config = dict(
    norm='layernorm',
    attn_scale=0.125,
    init_std_o=0.00808,
)
MLP neurons of a small language model. Each row is named by its layer, matrix (up: input weights) and neuron, and shows model dimensions 0-191. Each number is 500 + 25 x the weight over its row's rms, rounded and kept within 0 to 999. Numbers have three digits each.
Before each neuron's rows, "fires on" lists the tokens most often at its 100 highest values on Wikipedia text that the model never trained on. A number after a token or word is its count.

fires on: " and" 50, " &" 13, "'" 7, " Tor" 7, "–" 5
L2.up456:470507474474525544498496528474503506535520487543477506559502504516505505555471478513502503489512492513495519462525440541538544499503536513505497532555528453502475495483450554474516521516521463481467486489490482484473492472487502495511517522487460492506498490537520501493474506484513501480486512518519478485526461505452492510495518489495480455459528502519518518529503455518467524485476488488520462501483531562443525495479502514515499526530494513486510518549518532483525462508509474502474502453533496473460491515483447557549479521526501496507507479489504460499495512493525491473

fires on: "'" 48, " as" 17, "\"" 16, " by" 13, "’" 4
L2.up609:514520522502488541514501507512505553446516491508462498494479497516505482465508527520476533506514522464497500471509491472492524499474506451499447553506476502501492514474528522492520511489506518487505493499518494523466510548492505495538516471471471561493540481505540494531498501537528494531532482535480518512477510489457469440519509523427516475488508514524466530461510476524468504538494517513483495499508514533506504515536525534512496479483427500461504498520445498492503450488498495520522511520493509474501521517487475480497490493501471508545480492518546479453542452521526475547

fires on: " (" 58, ":" 17, " of" 7
L2.up37:512528486457513513508483453481483552498508480545543520453496487489498523565468505503464507544505501532525502491514475528516534461458501501531509526527524476468496484438504486517520498479540529478482474490470550520447515542509489508500490482459455503501495482477467456499484498491508501483522540487510494469507487550479526517473465513505503484542524504537535530502461516505477498499511451493481477525471540505487493476504481509554494471535534491496515523504505510494490508477452470558529471512528512501487505491474491508541486491536480497475498479484473468481522488509459526521

fires on: " in" 16, ":" 12, "'" 11, " of" 10, " on" 7, " In" 6
L3.up378:500486481445495459498496511480503516479495486524538503519492482480513532502461485520474508501505497493500504488508511511508501536496445481536469516583509451511484500479476563445482495498506449493485521507536511507453502499482505518506514472503476524477503488460482491504531539486563478436510518486499533476512469488492526462488464527496528491517537520529517548533504497522469518437475493501494457463486566543465499520526498526502475529489514522461535517510514479485483473492498506529541506497522498495482492474453478506490501509516502510498497482509508512491534535528513542531

fires on: " =" 25, " |" 21, " /" 8, "ing" 6, " (" 4
L3.up74:503524504501490472507456518489531437490498522501479496490503453521509501502479486510485496463511486466522477515512477472462486517473458482476478511497522462561536531490504531499490529474480474486529502526524501534450467482556498496487479456543517511569536487488494493444533489536529519525548482498474540532496522484511486541494479519561469464451477499504489500522493537540488518483530548502496480478500497487478446497510490544511522499497504468464536481493504518523535489498473481503505464490487532524541480496487515483496489514507525542505479467530513505490469503483514479508

fires on: "=" 17, " che" 15, ":" 13, ")" 9, " =" 5
L7.up219:505521488512526489518523505491477472484479522530505487503520501552502451536478469525454563534469491496534502474496502466481490468465499511467512510545450467519513473479507477471495475494536515482508514521495528464537471504474508552505504487466508548474523521492518506516476511524521493495543470485499522519502527475517538512508478484497458547491463483498483470496485530507498512509480528498515450493486468495487489574505515543546453491529468448493520521523511539492496480520517484503479474531520483482514514519473513473476470471526481552515471518505558494506549498512510493512

fires on: " of" 58, "-" 16, " (" 12, "–" 5, ":" 4
L7.up218:489497490495542526482464487501500507478533479524542491483491514512466486522493506493470493502519485508525486530506528501499508489540498505465501507491526485545476528493510471490466485508474518504505474519503479500492518481534515496522541472522456497512500543496539441500511490487491503496517463502546500509517456516569492503450489476501451477545487575506516535537490503503486502512489530451501490462495540505453530465485533497463476455488532522484506499494497515407539505497477505522491512518494484527521482461516502572465506511514465551491474484485511485501495484515472531485

fires on: ";" 20, "," 19, " ;" 14, " –" 9, " impr" 4, " natural" 4
L3.up302:477501533473512505558472491460504507511481466523510452543490480498489512524468477448498485523499449522516473514525550478512535516537466424482491524514547475461498551479479500516448473508471546496487488527501495528513493487535540499495511473531483543475497466514498498505511452492496520527485498544503505503501501483529493481510532498490461452514511464524473499449507484483514493486471525472501507466506476522500501510496516541530522466535477540522536477532509492506510495524511438519498477554522481463523501497529505493525491508504508498473471501500530519475514524516510536494

fires on: " as" 31, "s" 15, " from" 14, " of" 7, " by" 5
L3.up195:467491499495535493516475470486493492459482474543496502520464514512524517495462474572461512463454510504488485503483481518493464498536529508498477525498458516510515524492494506487487513482505513488538490536529510469482463515517500473525501469508460572490480462526510469490458457511530502507552473520546534526497510510487511481527477525474503467469497475527468505516481444500525504508499551499485497488503531531468505498506530496475480496499476523481496521539498469506527504564509495540493518536508516529471484508474465502495486462464475552510478458529540507507526467527478503536

fires on: " of" 24, "–" 18, "'" 12, " and" 11, " −" 8, " |" 6
L2.up434:499477484501530530565499515510477492481495523521489522496489534514506487496470501541451486532476513508491483492481463513519525531499471520532511519496508487491506503421481512458504505512524538456505463477522524532472485475527538482494459493478457540514463484489504492514508509494534488469487469529536505507520448507424516486501483513493534516481543481498548546495532465510485512510474492474515480463505542490445473507479480520494507521470508521489546526556497522512497504500496495513550484481489506479472529485495532537520472547551514494513505466494514462459484487491502506514

fires on: "/" 53, " Total" 21, "-" 19
L2.up680:514478479462500497501488478451529519491511477518509464527530535507488517507496529498507511489481487499518517462509496510508481545487458497517470554497505439472480494470497460508506505512466538441526517576475500523479476518534483485504461460504437493506509501471464474494487517491492486521489475530490452485528478500491507497497468463486485500505491526521549508519493496526513492468453474497516451493521507519449486505520470528522508531511535516497505464497495535507547463514487530574506502509517509490523458515500504545496506537553442511462469523495509497502498506520513500475

fires on: " by" 20, "s" 10, " their" 9, " only" 8, ":" 6
L2.up156:515483495470454467545541475491516523526515498487457520547509479501499475525503525566518540479439515491506504488500476504509483543454479532516496498528464522477481475483501511450543546533451531509491528524497475497473478525468495494497498483448516520488494512462460502509483541537556451499496510514485524450488514516474508467484467481469533496486529539524510493507481531515498502526490473482503472528520504486478512496532486499508518499472519472515505455518503508492548480482484491488505540500509510516494440509472494454468485477487506509521478516554527525515531464497493510515

fires on: "=" 29, "'" 19, " (" 17, " =" 4
L7.up191:523514464484495481510539492476448482535451529505545508529506494522509512534529538548474472486544424526506502480507505475465488526490490468520525517495499499530473485475481471497503524552499504505526487476476529521470500491544516486518469469492478476485516550479510498506472452469522500525496509533476486481522512530501484503486473504492478436509510520480468472472511545497496527475505519522488500531485522492451485517452556509489474532523486513492483507529454532518495499493523450535503514537500501502507497502465453510512499545517524546529483495483481490545475504493474467517

fires on: " most" 22, "si" 9, "=" 8, " total" 7, " =" 4, "d" 4
L7.up334:488525504492495501482502487492489498519476517556491494549515508465550496534515480494504507534464482475528484519509534477495519451509485476520503493540440512465528478436504480495460509537482528494436498503536525507451457472496558500481522487487493546496535503540488466507496513513486511510490497493496507514501513482510467514505456489503474493515522513589524496488500537512461472570504499489502494483474494538468501509544513496512462497497480511506529486523514518480519503492502485500523481558525482471519519513454526562505506452479506507517493481462500494529529520495503508495

fires on: " is" 29, " |" 8, " was" 7, " =" 6, " from" 4, " •" 4
L7.up198:467501497502524474535481467510498475518531506496466498497486538548521487522507490525490488491471461468503460531502469499460500521511491485558518520549521500487465515495485482433548489488516541480484514520487508545503484527515557485454463519485473507525529514510498491508444508531504495496525493512460523480509478517512488522484520510493519494472519501488525471506494483482479512507497508467509490446476523540474456476481491536486518545476501457517490510519470494535545511540506466537510532532501532509496461465499529513475517553535443508490499500470465510479491468548482491525

fires on: " of" 38, " as" 30, " with" 5, " awarded" 4, " be" 4
L3.up636:540499498526476465518508520480511500481532556534466472464467495489513544551502492501482525500455516464469473476533540501478501479502489506526502535519482507494468447481477472471497510485529488485524517534508500499510525512520508502525436492521503490519516471516496466491508559527537519534501500523472477517500522473531474434512473525527520500438475511520512489508502509509471507512521488548485477522515520503474473496485469495500523521520489476510493487462475494518478497524473525520480484539450490529513477542515474471439453484525466508470519515512505503510552498559489506519

fires on: " (" 32, "=" 13, "{" 10, " |" 6, "-" 5
L7.up389:492490524501569479518489507484465478544482499541473475476517490523506556540467476505491478491540467491516487481480497489519465499490522473497501484504498502535502509505517506554511508463491497487512470529507524481482501485524482457473500448500520516505475517535472471496480492480503530528528496504490507504527454514512494539478504502455486479455499500496540485490523517489551475467541517513535484474497498498444482527453471557452485505516521528464478495483461522511487512510493488532549543533451472515518495537515479505527502522565494499517475454527522479466500472490500532508

fires on: "–" 17, " not" 12, " of" 10, " never" 7, " other" 7, "est" 6
L3.up641:507496511505480550518508500506508498483510569468464539512528478481548495525474481512509505524488520520493505498531529475502527531535483508523497529473506505436487506451481530474517452468500452480471495488490486489462509530505518508478462510489442509526464466459460517523541541460501472484494463515483504510491449513473509492510517489495517488526522542518512531529500527472523487507506500485465476495475526486493527556533500462551485507501525524455513496499457498493466530516532484476455424505490499490494500525507511511540523519508505514512484526499486518480499470518488508548

fires on: " &" 30, " and" 17, " trans" 7, "–" 6
L3.up154:459514498448498506496478508515514481528504506467506460494521461495503516485503495497511488506537495498543487518471481493510522495528542513519495507536517471473494523513488506449503486499512499476501493496504486533466471480477508519552523513433490503528506523535472502522572438488527551519488474547534506508485491495509519512460494553512483474487505477540519472546487472508416505494428501468461479506487549493464483495475552520521507518545476536477489529541503497483515514517514490541513524504493498476482505456498482494517485478509501514509507485498515483508508534467461508490

fires on: " The" 43, " the" 14, ":" 11, " of" 4, "s" 4, " Your" 4
L7.up96:505490550496507477518548502476507472506512478498542505506485548501491518491479516427518523532520484522491485469521543497504543550560497504498501523522530464479485493443542512461515507497479477491474515508525526470494496505486520519511517489507518521483524504474481488498524520523499557479469482465498459492489463498493527495467504515480505506513513535541477519552469516526465540484467518482498428503458456532485467453524537516496439514496536473451507519488495486499506504474504515546476482493489508494504531478484497500492531494518491534469488522505501497499476541541530502502

fires on: "'" 17, " the" 15, " a" 13, " and" 10, " for" 10, " of" 9
L3.up112:496502494493546509499514533507496485453526441526498524479495513487510515506480534514465530477506522481510507511567480502472527468465496519511494533522524456534488462475507522489508513522538447491476477535524544494514505494471469511505493491488489535520527473441487487477483498491543544472511441519494475446489519496477483481476483493498517503481501512520528559534469475527487517529457497485493452495494498525508522515491509495496487548501476524507541516495479476495518462536525481560502506492527505480536463473477447502533464529524475520499486465493478476490516491544492492527

fires on: "-" 40, " source" 6, "\n" 6, " played" 4
L2.up641:496466457495561537506491499489499459503498468495477510483531535478489524499471522487500471487517433530509526495491492520510508520481509477518510500500508521491487513475523477540523472480466501500492513493528445552465480495546466488514470466523460504503481498509503523504465512469454523468498469486516517534519509471514488533469512458502503517546519531487500492534499499478521503504500498528494491517549524503481523472549491465507455541511511486508504474479485567493505494552515524513517517517539499484478451512463512536514480486542503554493462501496492496475511534540514515430

fires on: "." 36, "," 18, "\n\n" 18, "|" 12, " |" 11
L7.up748:475482522516513494541452455485480460477458519492519523504526498487477505535522482536495519487476477531529499518463507510527524515545488483503504498515545478485487517519495460521450515526504525502486499522516544498490488490548477493464469470534453542480531487498474494462515468496520482537535485493502490553482455529534514470498450523490469481504512518501503502496528527493505505458473537503452501473551518499484503457481534490548477472533494488518542474473509525512540516529488478529513486501514472497549460514471495532515494534513508511440455506493530477485488478505519508493

fires on: "," 87
L3.up198:499532488534530523500500493501475524486490460460512474473496578524514512529488485487517483490511495533477493492484516487525530507506481486519538527534526502477515456515499505514509488542482474499471482494483477529496465500517533524502514499521448519524445507501527495558554493456480579514505455513548504571485465466477541457522503522485461485482493528472475486539487497504474455497502482480502488459467488535476483480515479502534473498519509480493516448527497522498491492544503500492530505538466549509489521482506518498524503480511506508495500527470522484481538497508514514483

fires on: "]" 35, "hed" 4, "ed" 4, " released" 4, "zed" 4
L3.up51:451485494505477490539456504475479498549483468496482479495520492557507497552470475530524540539490510494541491469544505477528530499547489459509485497526484487457515527505506543536535480488474502481488505508540473533475450518518463470508530489533516531496485471504490470547498508536498515459473509499468549493501526457478499519492522467504460486500501504531516492513463527513528471498463536504505487464509525451527528488501492488502495513529513502500512464548504513541485503499531465510533557498517508496487481510486475485508461465490492517498483496440470477480517482494481535477

fires on: " as" 41, " by" 8, " search" 7, " °" 6, " code" 5, " Density" 5
L2.up329:527508480491484516531458505492505528504519485546503496505460463491521477504493463486435545479481501477520531451498523517514534536474524478513477525522479506508504461496505499515479507489505511477504448563486481532494483498489470481487485468518464600537513477494516505514502521461549480525524504524483485527524527505483482495520473480451500484482499485498501520515475521532545494500487495482459492463511532508524433491509551506512484485514492519465527523530484529516519488531504507545546493500488480480486513466505491499515491460489480561476479519501524475455500470505498506528

fires on: "-" 52, "'" 21, "—" 12, "/" 7, " of" 4
L3.up368:525502485494499533472494530505523491521503503511543471493458482494502502495479509525483530463485473520517493505501515494494500503514471459526530498512538442475504500513563483506448493544491527487491516525494496545456482464542470495523511503516464486481560496484506504512544487483535503503501488533538509486500460523509451469513505508501474491477488547504549493547495498538497504473480532458495471463479520518495479505460462489508435526497522533477509475522508497477541493495511506517497509486554521528534478462492475551492517519525493540497456494495457498505474470560470519496

fires on: ";" 45, " |" 30, ":" 14, "," 5
L3.up216:500508495507533534477524477510476488532461481515505497481525531509498515519516489482528528473469453537508488512477526508502519525507468474508511516501530441465475485505547503465494529540471485490520517528480482494468443512529474498485471477526455505482527478508518476514472472481493537510475456590493535491523506491529487523512495523450498497477516536475539508466535518503489514479483472470489494491497499532463488505497506486546537497477511477490495464485531566521528548525513486501492483533531550489467491500465538498488460498506480498473482517512530501460506477537526518480

fires on: "," 34, "|" 23, " (" 9, " |" 9, ":" 7, " nominated" 7
L7.up180:511465474506528505514471495523491492503462482500498481477496469440485482512515529513470494462514433488524460540525516477516492465558478520501503492511507468534485516515527492497477491502512494508495546505504482499483487526560485500475476488487496483487486526470512472486529480525505497549531492484469477488494491505592553479515455552514505494496505552515527488514531501518505468476465523496482488503494524443474559451502485519537528531549487477513501493474520512513548500509521499543514497503533481510522481499516521504519462492523481513455505539483508514467520526493487516474

fires on: " of" 38, "–" 30, " Carolina" 13
L3.up532:522505519521506491539490498467513509525451562507468503507476488544513479498474532500451514441516522463469471511486518523472479498523502544551498515545500447495518444421511499510497474515489498485502511486487485521497481471492456481518489467525525476505536494507519476513498509518529481530515480532499466486509538514505472485481482472504481489461491499492545519526497485504482481508499515502523458471473484524496497519494494468502488527464500497517519526480520493516514512506531490555491507489504498521478504498533471552529513511578420510508487496450495516475531466522502475526

fires on: "=" 18, ";" 15, "vis" 9, " /" 7, " |" 6, " (" 5
L7.up359:494502452499551478532516500513511525471498505495487531477504529474484491543503494483491489476503498490478473508488521519535492508452523503541514493518494475432514520495459505486481513501549523492482509489512482480502498464520479525505545460553491469494481494454494479435482449496547485509507509494456514538513515526510498486482536501537512499494504478527532540507519525518463504498483504483508483537526507500532480474521499411507511506505502543458545505465496547509544476508508535558548509519498486494479470464492515482483508496489531509459515535484504485454493511500503489458

fires on: "," 59, ":" 12, " |" 6, " 3" 5
L2.up150:491530501561470492508461488494516481524549490489474472483554478479488522520508479556520504502518510481502490504478532467515552521550511475513515516503507456474474507479514496503473497501460457493493513510528506509477444508537491491451473493489497557472488507471521535501486510508512526520481433501498488488495491526512482466486504490481423520474496534517489467525507502483505477475502511487476484535518493436540493496492496502546532534472512457485504491516484525510487518504526516469509464570471511482469519485505522446490514492511493540491474506494494477473511440502508502526

fires on: " for" 53, " with" 12, ":" 10, " |" 8, " include" 7
L3.up763:483543521486491514507480502489487451484486516530480483509509499500488530496532485482474521481504490475486496511484518474486507551564498457515497496525490501461471478497486477507458505526482478507483514510523489485503444504506496502490487479462509547486488498514475543516489483460488557534531483508492474536500509468531440496519471492482464538489468469491464510514489532501515518520480535483460496532530480534552490525489537521494509478481492516503531463532469491496503520511521516501496442527523474492543469470496485462497516538494503506494463513521555477485538487523463516593

fires on: "|" 28, "sh" 24, " be" 9, " Television" 9, " Labour" 8
L2.up512:503481489475514546547463465506476502525531494511493495511501446500495493490435500515525505473477489479504508501558491524498551502480548528519519482560506469507500485467496522474455515483495518491505479486472489517501519508527478486524477509496468529496518536462515513509493468479485520501553530502494509488517467518479519473496520514461495503503522488498486512535499513515473494495452482516526477452500544498520482466518455501517524459553503499453487502533490477577500451516478506542515537541519524508488481511523475480508498464472465506459494487523502548519497541452486521497

fires on: " |" 26, " career" 14, "Man" 9, " Party" 7, "History" 6
L3.up41:489506492482511519508459524480491439485478488488526501514457484493507479513506520540469482482465464493506480485503478523511482519517541493555494521470528491519518486525487470489477546516463499502495530502432465483483471526484468480487465463440501521539533524556505520491484484503516528545550509541514533531497484491474487497509470459473520499485503463522475498549500495520483499516461517487457492476509474522538516473473539535497524476504507503515530520512437491531520515502514497494505486544452488531532470532492466487517498515507507560503465486494503505514519479494531469493

fires on: " of" 17, " m" 16, "/" 9, "He" 6, "ae" 5, " at" 5
L3.up431:520489528528520506487464497486498486509506492521494492515473460462502500524489499503465544511486517473549501504517452483520496498495518497551496507511513474517524478495519491471501509479516502482477506503522515526510500484479439511515484487544486488518528526513501488503482482483521473551522515497467471476496515526532503514502455474561488518463448506550536503464479475517455524508497554522481443501450529535517488481546500494482521510477495455494491474489507495513538513508522541502538496496515471474466464503516431520522497487547468473449518491434499498462518501542505483515

fires on: " or" 37, " and" 17, "." 13, "born" 8, "On" 5
L3.up290:510521514523519492530505508509482513465468490493494519494495500494501471524447484529513490488484514476484501463491448475519499540532499516572474505540517468537560522487527504482512461524475509501495480519484512482508445467538471477485500471466465528491486491516480515480480500534528530543522442496544460521526481508494499536534480522458536522507493509493523514470458482524477528472484512487509454422469507489485498511489515494486468497522518530500552496520464475509544489526539515485512519503511531490500488490513503519497507519482518547464483492471558514462505500484471474504

fires on: " |" 30, "-" 12, "s" 8, "{" 6
L7.up351:498507487526503454516488521469498499485472540501529482511510496472526530510467534540491487519512475441517498531500526517540481509490509506483520493533522491512512510485468452489538541489490496500512477527466525520505513447543490507484481515485512483490494478498481492490474506503528491490469455503452562462520489475531492509542444532472478470514462494504534500502501507528519557520470498492471475528530545497478473505478460488457474492465530554493524487494493512493540446480497448540495462524515513476499473482468498484522503482533499460495456519524528500513474486554498496501

fires on: " as" 29, " |" 25, " with" 10, " [" 7, " (" 7
L7.up74:541492471500509492521542552514491457499506562511493473466491522520520462529559482477478566494465489497526452530509511497475514479464498490475494522503476445494469475494496528488507520492495452483488491536546478502495485543478498497523494491540503563501525515528504501500480496527516521531511490484480535500496536500507490503535503495521482455472480489513484504513489473501525545524526529489518476488488549501445507549499513543471532489539466450522506483471501482501487506472460510510510488528520465487528509521471526499493507500547485519445485487492457499469466469493511507493

fires on: " and" 44, " or" 12, " 1" 11, "/" 9, " 2" 7, " &" 4
L2.up474:468491528522477480493491481464505494478473515489479437525500500521479494538473508519496494488435491509533525490495488525480518511502512542547505522542514462502491506495493532456481575527485474487487490512526495469471504497499500512512507493477506528490524474511500533496504524465535550471516476506522478513520441489458466514463458540530539501494528494476514508519485477563458517490493484496464490466487506485515474499540547519464500523481491468494528526537454509494502518507491466466508509495536529475489529491460448506481490504519521535547475506549540483515502512488522475498

fires on: "–" 73, " |" 16
L3.up90:522517476456532526494440499485507514488479448522504487498491512493498521496485517532488503475484480520495485473481464510511518500475477505532541508535508520479496442517492502455490519505490525479478554543477533513508479467519506474520505480520486484531519479470433480497501488462527468503505529516513529455520476480511483446517514498526505488488477488515506522531540494538514473516519504466453476506530533478514492516522527498480523513475550461478544538491478535524484509539486514507494518494501500478515482524518452513510503512476449579439455493533487485530512521512482484480

fires on: " un" 38, " a" 16, "\n" 10, "-" 5, " per" 5
L2.up725:472504495528524496479513499468547462493504502484527501510549533493467519496515492502492465510486488530527540507486505530524526519461507514522498496514522502490473542496498484499480513487499498476448460485534511519450500464490504477485498488493478517451460510499494500450484517465449531491483425514543503493543492497481477501426492461524521511514467481492543470501521531540528464470505508497534476472538507450487490547479490482486474519478534498472549470519470505515488508553529522515493487542522486476543501483470520529497502521533500523488465513485515495527482504510469479477

fires on: "," 18, "=" 17, "–" 9, " sea" 8, " election" 6, " state" 5
L3.up473:547490491504493486570499497494494491525508505489476483507480526491494484515462536526434515482494538508482494503524533511505480522474461539466513504508470475435499491466498472501469489520561498483489559485493507553495497497495481533508501521527497521526510504513501491526516525536469475509486469477491512531494496497476514505500507507521426496532487493477542485529499531486514480521476520487506465465464519491466517527515450547524483550497523497533497557479513487467515463510486494479529494535491482509446507451514490512505527491534478510472508503455515425496514494506496497510

fires on: " and" 32, "." 21, " Fl" 17, ";" 8, " =" 8, " |" 5
L3.up215:487521513557496472529480507519483491524478492517530493509502554469520505504520485518524538474489485502537475513495501498492454544511540542508480515537526505497462514493473481439489519555450499506515508518443514493502491489512500518526473472482478513503482497507482518505488488534492521540550496528531498477485457461475477492522477502495507472483501462469536498505491497505507526505468524443512487451519480489442472524473527499485525530465499464436541487518502465498561541515526498483509466508516527490477470534519492466475486541497472512491511504500511501528516508544523506538

fires on: " of" 48, "|" 17, "-" 10, " movie" 7, " commercial" 5
L3.up27:523480494457508499523511533459486507490509535512546451509494551543475513496487502536464480478522442463485472512519458529511510532506472496493506508528528511508499525446524463496450510480484464491494518542524490517444472469538477502472480494514518502509537502492474498497516511543531468511481492524519477508478478520518517492468494526498498468519480541493535536548481493506512483471475512516513498465487529506521500503478511559540493528469509519469529541499508489515520494535484484547482475493504466514544468498507510536500523513542483521484434469489471488465496507473457495514

fires on: " |" 19, "-" 16, "=" 11, " age" 4
L7.up626:505502522481547477481452532468501463456501456494519522509494473503501535521510527529484498501506486477523512465451492542486477513510487495527525527501484534473505541514481484498537541491512483462514450540492524465490503547516490473498466488523512477525482525495520515463502470461509518485516502483436551487552483537497435516509499501531510533469505546522501519501511492480511512473538498498473481490506544545540501488463442498499526485516500514437523487486490499491544502501518542516504464506525515515497502500513538452523527513525477472501497494520495487472479454481519505508

fires on: ":" 23, " of" 8, " −" 6, "00" 6, " place" 6, "ipa" 5
L3.up259:484515506519491552490450487479464491493508487503529459533484484474540504525514474469486460520486504489491491514512495487536488525452491531509510510533494468438475448480517494487506522531514532461477513502529501505484506494493530518535499471493508524550497465450491472529515532502491505522500536510518529518491498512469537502493493534515514459499489509502508488459488481531433512511538490484504483477539530487461481512531465503539487499510564521527553514503499532507479504505464460507520472487538493435495515501508463533479503539506525480522492470512523453497523477506479559508

fires on: ";" 55, " ;" 22, " arr" 5, "bl" 4
L2.up145:511523491472511527509499445487478507504501516503523424519470481541504545507488489527452502514532461538537487504513529473489534465535534457505539502522506533469505493508473481522480491563507516495487494520522520519495489494503534488487530516479515485515500469534507475478465530478510523494494493515458489503511486486548510466502536504486443444504523500504488491533445459493543489497505503471501511522499495487535521465476499465513532515520475512546499510510459520489515484555523456518497541511521470482481472494492503485525505525480469505494479454541510464518527546481488538493

fires on: "." 33, "|" 27, "," 16, " |" 11, "\n" 5
L7.up72:478506472552544496509468486493481494464465520473505485465502513522459494516491482485504498471506473515525489504522552500496532481543475505491532503524540463492505496517498464524458522483503536520458496501520518496454480516508498493487466471484465517499490508432490454478497492408508458532536520503510476517504474546514514487472451483504505485506538510490518480503552533500541525473500497503535494464512502452506523460493527495542497509539503500485533437484516523502488496516496470532498500504540496507502488477494491515503505542506516566455469520479520510488493500500520533477

fires on: "d" 22, "|" 16, "sh" 12, "ified" 4, "day" 4
L2.up256:492450505484515506554566486531485531499518523498449503514467498500523464499458520539497495474502516520501509507537516527489492542490500536490472512529506490415489479472473546487488495513527468504550488493511518493440471470497494476504464474497493500500511508501505468557473520519489489489503523526469538487499509523498512467501498468523499463509485513530500501528482477487531494517446504507506485497464537511484477503484451505508514500534480484498524498475528474507483458524511486555526534454523477553504476511464537458494504495500509534442495504563487506482485489495487511510

fires on: ":" 20, " from" 19, "|" 11, " of" 8, "raph" 5, " by" 5
L3.up328:553477518477526486505521485499481497511494519544465486502465484482468459480504495508459468483490519497502471506489447481541465500473515511501529519527468490527490490490520474494481503505499519476526489512472508483509495523520459481501465476511509518514501516490520504459530505514587482557553462512461486483501525519505483495485455550473511539512488521511527503506486515568458492514480520521445472503532524500504460505519518510484530486499465492542532523534515501515536452543511510513485495543521484516505491508489482497489442516517473531509434515547507524495498488481493469499

fires on: "z" 23, " (" 17, " =" 7, "ly" 6, "y" 4, " there" 4
L7.up224:482490494474468484497522465492539492477483492484473464466517507494506482518552510537524512538485462489502499469533508443490535504498491470494466515485501509482478457445493467476494506523526483479489510524465500515491441480557470518533455509521483487487499524528523513494520483532480479532552524462481534497509503518494507512471493510497500505511498472522541529541496512550512502488469491525496514489494529450505508515481513530488478499522557486524498480524432508537477479537510465521448490499509514483545476481542491514532485543481522518529461500487499513510543471459499473527

fires on: "." 57, "," 14, " |" 10, "|" 10
L7.up737:466485472530532509520474490493471461465437518457531507472520494499441494530520501523508514482490438519511475494477536499483507480533481489463533496517490452469499498509526445543478516512530522510486493503509497497509484486527471464505468463507458541509514505471489485491500481446531472542548499491466513517488463515540496463512471519498482473499536487488489536510540509483494514458469545499473502489555521477493501485499533518531499476546487485488502480496523549522509502521492483536484504526526488513513490495501518527491480474504514528423462531496535489478494500508523531495

fires on: "-" 48, " and" 44, "/" 7
L2.up627:464520506533558520517490475507515507487478513468510456551502498468468498496483507493515511485482478508530517509507524509456480505488482491536524513513525516475481477494530484489472464533484530473522496546465488499488485470493505480472532515515486541441539507521516520487522490467508515509519462555552514518495464475503474521482467452526441498532474538508508466522516552496513510472477516441488463476497509531495500469557509548477482491488495508526506487522480512498545529499494524482487543519524508528492465473492487511479498488520510548498468504495482434522472500465515494475

fires on: "-" 41, " un" 34, " '" 12, "—" 8
L3.up728:531508470541499485490518472502496441518563481495502487507521510489513516476480502494495519496491476501543544495520494498521521528506540467511462500517516449529443496471501455524472512562463492476476477525476490559507479470506455503518465463510496496487497498529526502484518509472491543499488475496521476486530462490515454489540498496442504528499522525492500505506522484555491491506486532513507459473510510509525507527468450502527449552515501521528499469488544527512509503502543533538477497542505502503532475480471502527511439506529462503531478493507482497503488525497474497506

fires on: " (" 21, "," 16, "|" 10, "s" 6, " number" 6
L7.up407:492461505504494466491484488490486475469518522459485505457517508544474507525489513520500493504508453459507522510504513491496551518555490517492507526496487458521479516519470513507482491483510461479480496472532487519433469498535481509518490462508496468499435510493481531503500528525507486556488511488534481524491504522569523516514482531530483516505482495475519513482533534520542502487459469523482493474479492488540499483511472498541492481554491484477469476518451555508485467562469495549512506496511464479525488502516512488560518499504495554489493519494489518546533485497472507505

fires on: "–" 40, " for" 23, " of" 13
L3.up642:504498484504503498507457516482493470465482473532516492478460514492497476503491498481479560483477487521490492514522503472501478494466514489511523521514505525499495473490480503468486478520529493470499513493531537522504469473497543508479517474511488521550530551465481462517499516494517477484541502580473541506497526488459491457494513509554510472501450468499488536540483453499485495483486526445472479484512508434513526525499512490524460507486501520499567503469490496503518502524472523487490479497509481523510493530513463496479498496498487519533501491565550490522520460518454564493

fires on: " per" 17, "t" 16, " of" 10, " at" 10, " not" 5, "–" 5
L7.up525:500554524478516493506478506479524466472481509466480498461516443494448469543527473530510521503499464535507489519499534470466554537476517527473501523472486482485491493473485484509509463475494483496489483499501501475493497499523490501485479504542495495513490486484512510495520568497535488500519515509473485495513486497502510463497505523490535449532539530513504519509521483540525511490466497506498473447541499525460503481518500485493462561483507478395530500512504515518493509522551550491491462489527482504495502481470491513501459491486517479493473530475520518472554482535544500513

fires on: "-" 41, "–" 8, "/" 7, " |" 7
L7.up221:532455570445564516507496550502521485504531506495495510443479544478498552495516485495510512502543486510509509471553453483498507488474474465528507514460509511517502478497501514501498516500497507456512487529486525515513491469504523539498490490495469467521534518496551478506533485461471478450487487474487499490545496503503474507493534481557486494454473522485510500478483491523523491480503486516502495531471517548471473493481507519486524534460502493472508492507474513483462526521460506465469449490512537519514511518530525463482483504518478513544473456515508493544479515522460504475